config.toml
num_key_value_heads = 2
intermediate_size = 768
rope_fraction = 0.75
parallel_block = false
init = "normal"
init_std_up = 0.0255
init_std_down = 0.00368
max_grad_norm = 2.0
batch_tokens = 131072
max_steps = 5037
MLP neurons of a small language model. Each row is named by its layer, matrix (gate and up: input weights; down: output weights) and neuron, and shows model dimensions 144-335. Each number is 128 + 24 x the weight over its row's rms, rounded and kept within 0 to 255. Numbers have three digits each. A neuron's up and down rows have the sign that makes its largest values positive.
After each neuron's rows, "fires in" lists the words (lower case) most often at its 100 highest values on Wikipedia text that the model never trained on. A number after a token or word is its count.

L4.gate744:114139150114123140131072166179129117129095111134148103171108178149094127122154155135153129135130111123118112140138138138141096149113126128121122147111134116156113097132110121117100148131123118119144096134101121103095133102152157116124120131150127131156147155096165170107137133103121145152117142104154135123157152145121104087139129146090166108102125114095138120114148105127144164122121158113122128157099110117141094141139140164120133137154071114140154102115091147148120149155117141153145119098139126052148078177127139131107133105114127134088147120079141127093114109177096153124
L4.up744:126143151156086153116104117152082111114131135124162165121108157131128163138134108076118130201079097086161109125125109096127108153177112132141092139119130097141150121144131089121162133147110131165130157110124169132110112178150106163139136098123132092117127135100110174112158159121117118120122106117162120164133107124128138128158101072143122104148083169130164118117147138107145120129155094082113091143183115086113117106126160168127128154141141134109139134121124167147148147166124110126113091140119146096120139099156160111090113137132102192114132131118123182129120137123129097132
L4.down744:158093141160125101125115120061179092128100143158124109128121127116090105136163116106134121126166118094114124155122167119140170142134121156148133152102151128143122112144092098128143130148132136086120121134109104163094124114156144119121147117134114054097170099152181128145090148126096110091070197095118135109108176112110109121103132130122141116149131105140125108152107167155096126111127118121168108104065131092107094131110166091150162100147096139126160133101101143095112123145089153152151123145098133156156110130110147178123133137120161158105134129125174110121132121087130110126
fires in: "such" 35, "these" 11, "this" 10, "spent" 4

L2.gate537:141116119131102123114110126135119157130157143120134100154124124162131139140149084138164101120089109100154147130107150097159132125145117128126098144117125114127138088170142123123116148118120148143128141115114124144161117124109150102089163139147086140100153149159133132095171121119114153189126109138137126106110126133164116108153090101136155141125120151118125122112153131143117123119130099103151100139124102159137142138167168119105151136126088136110094155092168095082079137081115160105117153090131118121179105122161161109100113140131164128158154140164100138164121146133120132090
L2.up537:115126147133157113141132132156128080145122135178167102148146130110146124107056108098095145114121102127086118108143121137088135090122123125081137143124125115130079121154139110139110090167111087142108129098117166125136145126127155120144151123158126120127144074153114108127145145140132132126168174126120122112105109100080094122147138135155132118139158148164085093142172080157104161113117106119179094096161131131102167134111087087146084095093152106094149085132126166098146115178142123129130112066184098162154104112085092111098139132108123147131107132091152101162057145124138137123
L2.down537:088130127170139131158149112138127093109134122152124176128156097139153142140095140086124142145136138095132155165168171074112121096138145089108116127159148098108122106151115119156112152087062113148117121095197152110091163080149105156134146175136159107153132141149131101150121169110116136135146098118181109137124133084141101119093135108112133145172131159147094103111176105132098110127140086166131105132139158131132094110124145149139137115099140136117122109140145143095164139089134095126125088109146131146147136140093071113127147132134120090100120156138136109158112168150067091122
fires in: "all" 33, "illinois" 12, "will" 6, "allberg" 4, "decision" 4

L2.gate546:147127129090125149126116114147125119133148085160140114133115148161147134142145112124123158119116107126142108094150122193097147147095140139122114110128128103144114125115111148125102123143138137141108147108193127125143138110092146141137146171132133158117101060112140089125111144128132137157151125141203156132112095121131139152131117100142144133120135133159128159107161085109112111143142121192163113163106051118141065154113100139111181119133109125117149126153113102161134125148113115103115111154127132139144119133161169096133128150111103124136127147179083121081144077163125127147
L2.up546:171141157101143141103112123143136117149159111161141110123135118133168173152092127126122091094093144116142149111132157148135114143129086146095124105120134141125139126096117143126079144151095105124138127128135150132117157082139160145132092127098124163118155100123140089090079147143110177130133161119168155128147085114130156090080114102113118117128148159143128118119139129100117127123138121108122088163108075151143132148127102135100183133105112140133123102114109117149166127133098091082141143155129159162152121124169135096122142158119116087157092132128110103138115122144104134106
L2.down546:120161125110161230130122127094142120124105092190142092145163108151123121132129097123126138127096145162141126134141115150127141120138132146109159139105150130115128133132093135143120153125103135123116127147209113148122101107113119134084100106155098100095148112116167086142121169119105153061114105163133137100121118093104116098127121090145096054107127138129099088122120118162184109148123140160118149184099167137105089161112099123144143143116110130114121097119129114105145129131147070143122083151077111111120125132156123127140155077110134101098124157167107110106158148129097103174
fires in: "became" 15, "as" 15, "central" 12, "center" 12, "become" 8, "centre" 5

L6.gate672:127153157113153097127094146157148148135127121078150112113134106151132107160102097112096164108077126148097163092156152116118132121160087141094106148152132107135163121147093102141107112169151112106134152052177104130170137132084115130126079126162115100115147127149169120157139105161128141121169136115126119144115105113098122105092140160164124182111132103111124112108078106084138175157153113107167175145156115156128074086105096163085159146141114116122153127124093146100133135120127099109126121166139104122154139112150129125140089208104100157124163164137118132126110132130127122131
L6.up672:151119127121121154148128150162093110112099103131127122097131121137109107114101120111126159135086156171124157082111101145143101101101164147159112098129160151100177091184135155135140118099129120130129101106074120148140144044113116150113128108131116120104091157080153089081082108151141102136127175150154137133121147148163154124123125124121141110138135137131131142148137108111144149154110095138123149193138147183104151085115192151125129118129131118132131104127145107111105155129147118113098121176129138131088142124150138116147134156175110143117125133095101102111143117116144148142
L6.down672:118150115125137189116146089130148140136122145145164105102143110144136138143075140116130124122120116136166115153149148164133110112118094118145123130112153131115160116127093128122142106144118126127152154133143164139163161122120103159120107181118141101145132131153175084089081150151076071141137155091130136144141102107169155103118155076106125111116108157122140127104126153115159141219140083147118165157117161167125135129153113120125104130159099153094151108154122117087117125135163092105142165144146053134101166133106127156153159139136153125121157133115146106121101130174154114132
fires in: "as" 49, "became" 22, "become" 9, "remained" 7, "becoming" 4

L4.gate454:122126132123132129143130139159129165107118131100108155128123144117116106113160138112148156128150148115102106139160186137135119100153109124152137116144162127148107149132139126107087141081120130106122144131128118107157120128114098102081139115119107094137088137149111091108134152131099158118131115136107130164113080132149124101096111169138186104123071154095147141181086129158106103166082078119107130114123154113123164131132140107149104117138130130116133070110149129112111108103120141128134084147117153125134136152131122082136090132112149159115113165141143123079112122103129088095
L4.up454:142168154175110104121196113160139182148095153131131095168128137165082111160146131112136093154102099132157154109115126095123121134123105151086100106142123141095138157092132117111145125115159131156171122131076152147149086117134129132167092108156132147140182158130119119136173136158192176148163130173129120160142159093081127096097117138135092135122131097153093099124108111147116159131136136164117151172066127099144121097127106098117162123134145093122131105113098109141092137156173127100107107167156127110131102142131143120118124134138145127141173148153120130133144142133128122138
L4.down454:143111161143127131187138116104108153116157138145115119126131136164144171106120130130165171098148161117186135120122123139143073147126161151153130110123167081093106163144125158146088119155122145095155170106095119143133127114090132155090137133101123127095140149107134122146138144105115100131151130101113137104131138126145117110080091132139125157077149164158157147183118153114112145126119098133135153103125125121156123087135132133150098142137108150139136181113103134112177125130128101123175131137132144151111105147116128137177164113135108162097119138139112182100125110124120132095
fires in: "9" 55, "madrassas" 5

L4.gate238:109115126188124106120129137172119117161152159138166112168173204145117119148114179106139154131109118116152123121132133115139161131126107122122117154144116137117091117123136126148103138155073177135160106119124077106084070105128118100182109129153126128159164131119157125127105125156141097148121161136129130130159160127092130180159103145125160154153133128132119103116072139137105126126073150182109109130137140135105133158124134135168107102162109152078134130086140131127128109116164104123151105137125105129115134121136143122117132103151094141138160118116130189126160155128084116133
L4.up238:136105162093146107118127132120145056123136135082122163134121155162103086178163105157139162153113151127162118133132149111131140172083159114131135129112123130107100128131082073094147144167109107084090102116109100110132121121153154104105142126139143137094129087109121155111169108114146130149128138148102145101126131138116149127112134090124128133166137135087141161128120084128151127128121119118100173119162124157115144141155108148072119085162151131135147126167161095164143126117122125142081106146103129167105130116150144187067172122101115123176112137151162131136147177140155149100
L4.down238:093115133140127093129129123137131122128124126111132143114133112104158110113176102148115141113157137156136120096126105120096124112117076124162152134153138111140130106124112130127135145169111143134091134121081101139101121105121135141128155116167181138136180110136102171118144137161150129131091070110101124133125118113142128094096125143107145125130106172106134104155126169143142060100131127110132094186158149144123094169119129122128103127174134144145162119156150142145159112115103073105119142161125172166098149104167120096110179124113148166127110146108112122088170098142121130097
fires in: "south" 25, "southern" 13, "northern" 11, "north" 9, "other" 9, "southwest" 6

L4.gate724:111112065094089123094146093151141112124148159164136111157135143128137127110188111140139142133125126168135149112143159132109165118112148137130082115154078118148143156164133141176138161128111129113125140145163098143141102143102126130116122152131145101103115121138101123110095125171148097163161129129146132106095125124125137137139128138098143180106152144114156146105144118106144125123135115132135143140087156144132147131153161118180148167148163166050148087131159111165100125120117074087157129107118181132166163134125102134129152102106105130127107146127159165113142119162080136151
L4.up724:124136158159113128129190074165137124131155159112129141105112137110145124128133134169173157131123148106126137133096130179114153139101142114163151124123116141090123145160136149133132117123136127128170107132169099136164099135129103109097120161089127106108116143148145165140118144102145074148087133104137126154125152148108167094106153178101154159130123108105136124111144139133136098163124118110115117102123163125131159160114136115129135143136192136064092096133158153137133143155093144139135126134095110152145163133122132097168139135119110100163145125145151112096133101149117123101
L4.down724:098119119117136099105119083162113096088132116096103118144125124130177124166121102140125119112123137160158100094114155131104139116120157120151131155131168093132144131103167108128127162096142116129129153147116087132103145101093159140152158090137133126076136109153181101118120099124116124140128139118134128115138149129123117114160146088165118146095127084157155101152115117097152129104114132151175162170109121135097100104099174109114099117134126102138128106134136133120177128156097125123169128110147166107199129134176124146099128053143169126120072146142087153128127158131145097155
fires in: "university" 45, "college" 25, "academy" 5, "oak" 5, "team" 4, "south" 4

L5.gate437:199148132133105132112124107153095142153153139127155117137139142146124112123124154097184146122127123128152181115097124128139130134132120104112129101132092143132093089112123136172110159137111111110152110090123075125129130128166126092138109140105129124125117142149118131157119098146109109103132130117117122118135111166106140120133088160077148142103111140131114128125078116109162119115099141165142082130148143121155116198132133119099079164132145140095148077102111155115165138104162138128125128139095110141128111106126114135176120094135147104121106096105135133123134112118158127144
L5.up437:142107134136153159147131124106132094126097120106121114130124118149160120142180129130164091130114138093087116067147128142143142145101098140097122157148122141123114123126162128142139147152059145161134080113113088114110126130130158132125122148125131094151118120151096099129121122111153137153100160177125135150174066140096146096094148150131157193117138081111093097126096078080163104089095088115114181131110179141132090141120107140166153149163101122146108127148109116110079108156110144157122099114109126144182148134122122131093166143110125097120136149117171134144157111141140102140
L5.down437:171112165144132121154102094139129128137131150117124112168135112132153082104151131127124146126076110164159117137116148113157179107124122150139157108072109147105121118115140135139090123132116086122140139129101125101115138118098116143104121138106162134110152131190113147125141148136109152103116134102177133112163109119099114110143106149092150113085131104099115099166118116160101061127139119149152155140146128151116106114147117135091082124139144110138149130104170172136154144156113123135144128152093133141139084196166158129127153109145127144106134109144147126127150136136141117124
fires in: "northern" 13, "west" 12, "north" 12, "southern" 11, "east" 10, "southwest" 10

L2.gate7:155137132132144156175106123169173111148140100122117115120130122103142153104125152119156123169127152101108119112112155101134144125147109104103129136125123101105125132149072134105099111137128083192149106120194144136144110046149126112102141122097117191117125153145158166106114115102119123113123129115114114094146127109143144105160109088128143142093123138129117070121151150103121103121085113142080127121161123105162133135140118120118137106151144123082086144126133123137126134152157154163125090121167128134151113106115135129108125115084153111152110129115123099180123112172124087143
L2.up7:135152101092123142075142095117151143116137133121126126152114120120169086126100153119112092165093107161139169160140181123134112093099100126122120139120130113093092148127123165177116132139104117090105086126101127129168152148144145161134082119082146116145122136133183116104135134100164126113137121109163107127104110132119118106124123107145133156117176126124129135115117125137102141169079104144123148114150098157150129130114082088125176129109117147148119094172143104109177128171123154137143158116126147130179138144140130131108094178159133138145108136104130154104148135101099123138
L2.down7:134136106122149122131083118097140111127138123147128137178148120074142127087111120137133097148099096121157122130131157143118130119101142079131138158142160117145143132117174098139138117128104144152152127113111134119152153112132136148108114116102116157143120127174121127152122130095112156132140098129117071113161104086133124115104097137134135112132211132106154082086157127128097131171081117086133096106168135146146113149074139118127121121120152129129142148156152135105161102172155169129165141133160113134142099145115135151102122109143141104152088128094143087124125147114099072173
fires in: "all" 31, "illinois" 12, "allowed" 6, "home" 4

L6.gate142:155128171114157160132182134184213117137119107148121105124118129104176160124104104136149084107092134143128135128128164141147155126161113137167157105126137098134122096125135083115104123128153114153147155123142095117129129084115095152121110111152134118113095070117109119113096118103100148125125119082134122124113132148062114102145118157163090129109128136128154131086111103136146134173137116131169096141140122154131099107074164152127139120093139120151116144131113116110134107146113101115160140199162092106089091099132153102119163134153135104095124126157113129126129138122161124155
L6.up142:114149162086128146146099120167154123127177126158133143128156134145114099117152098147175150128069104156122132141136142119095103133174115142168139088101145135113117145152130138185159138156103093113154155093143098153150139083100112151126134138164134127151133115126162099096120097162120102098117129166149161160154150084135147118157122149103124147091146132115151125102116163125153134188132101133047133119123116127135115098090139106144142176134110149110129135142132129152132109169102142142136119156111134107133142156104138114080114159129163144096117176137093133167106138145146103136
L6.down142:127141122118101197131086102152097132101154142166149076129134100120177138149107100113141160127112121114096105089133130117125118076149150131139100130139161122161138084144088067106140126174092131117130107116138125133136115125169179121155106158090113065154136151162112124115158104168095087108147151167111112134122085109131136141166143113099138101126111133179137173136124087104169120168120136096156141113119130134156096120116160079106099127121110122084145135073125094130137133108125090141081124181125114110115141127111136149118098115128118157136135102128096164105158102147083113105
fires in: "became" 21, "as" 14, "become" 7, "formerly" 7, "becoming" 6, "designated" 5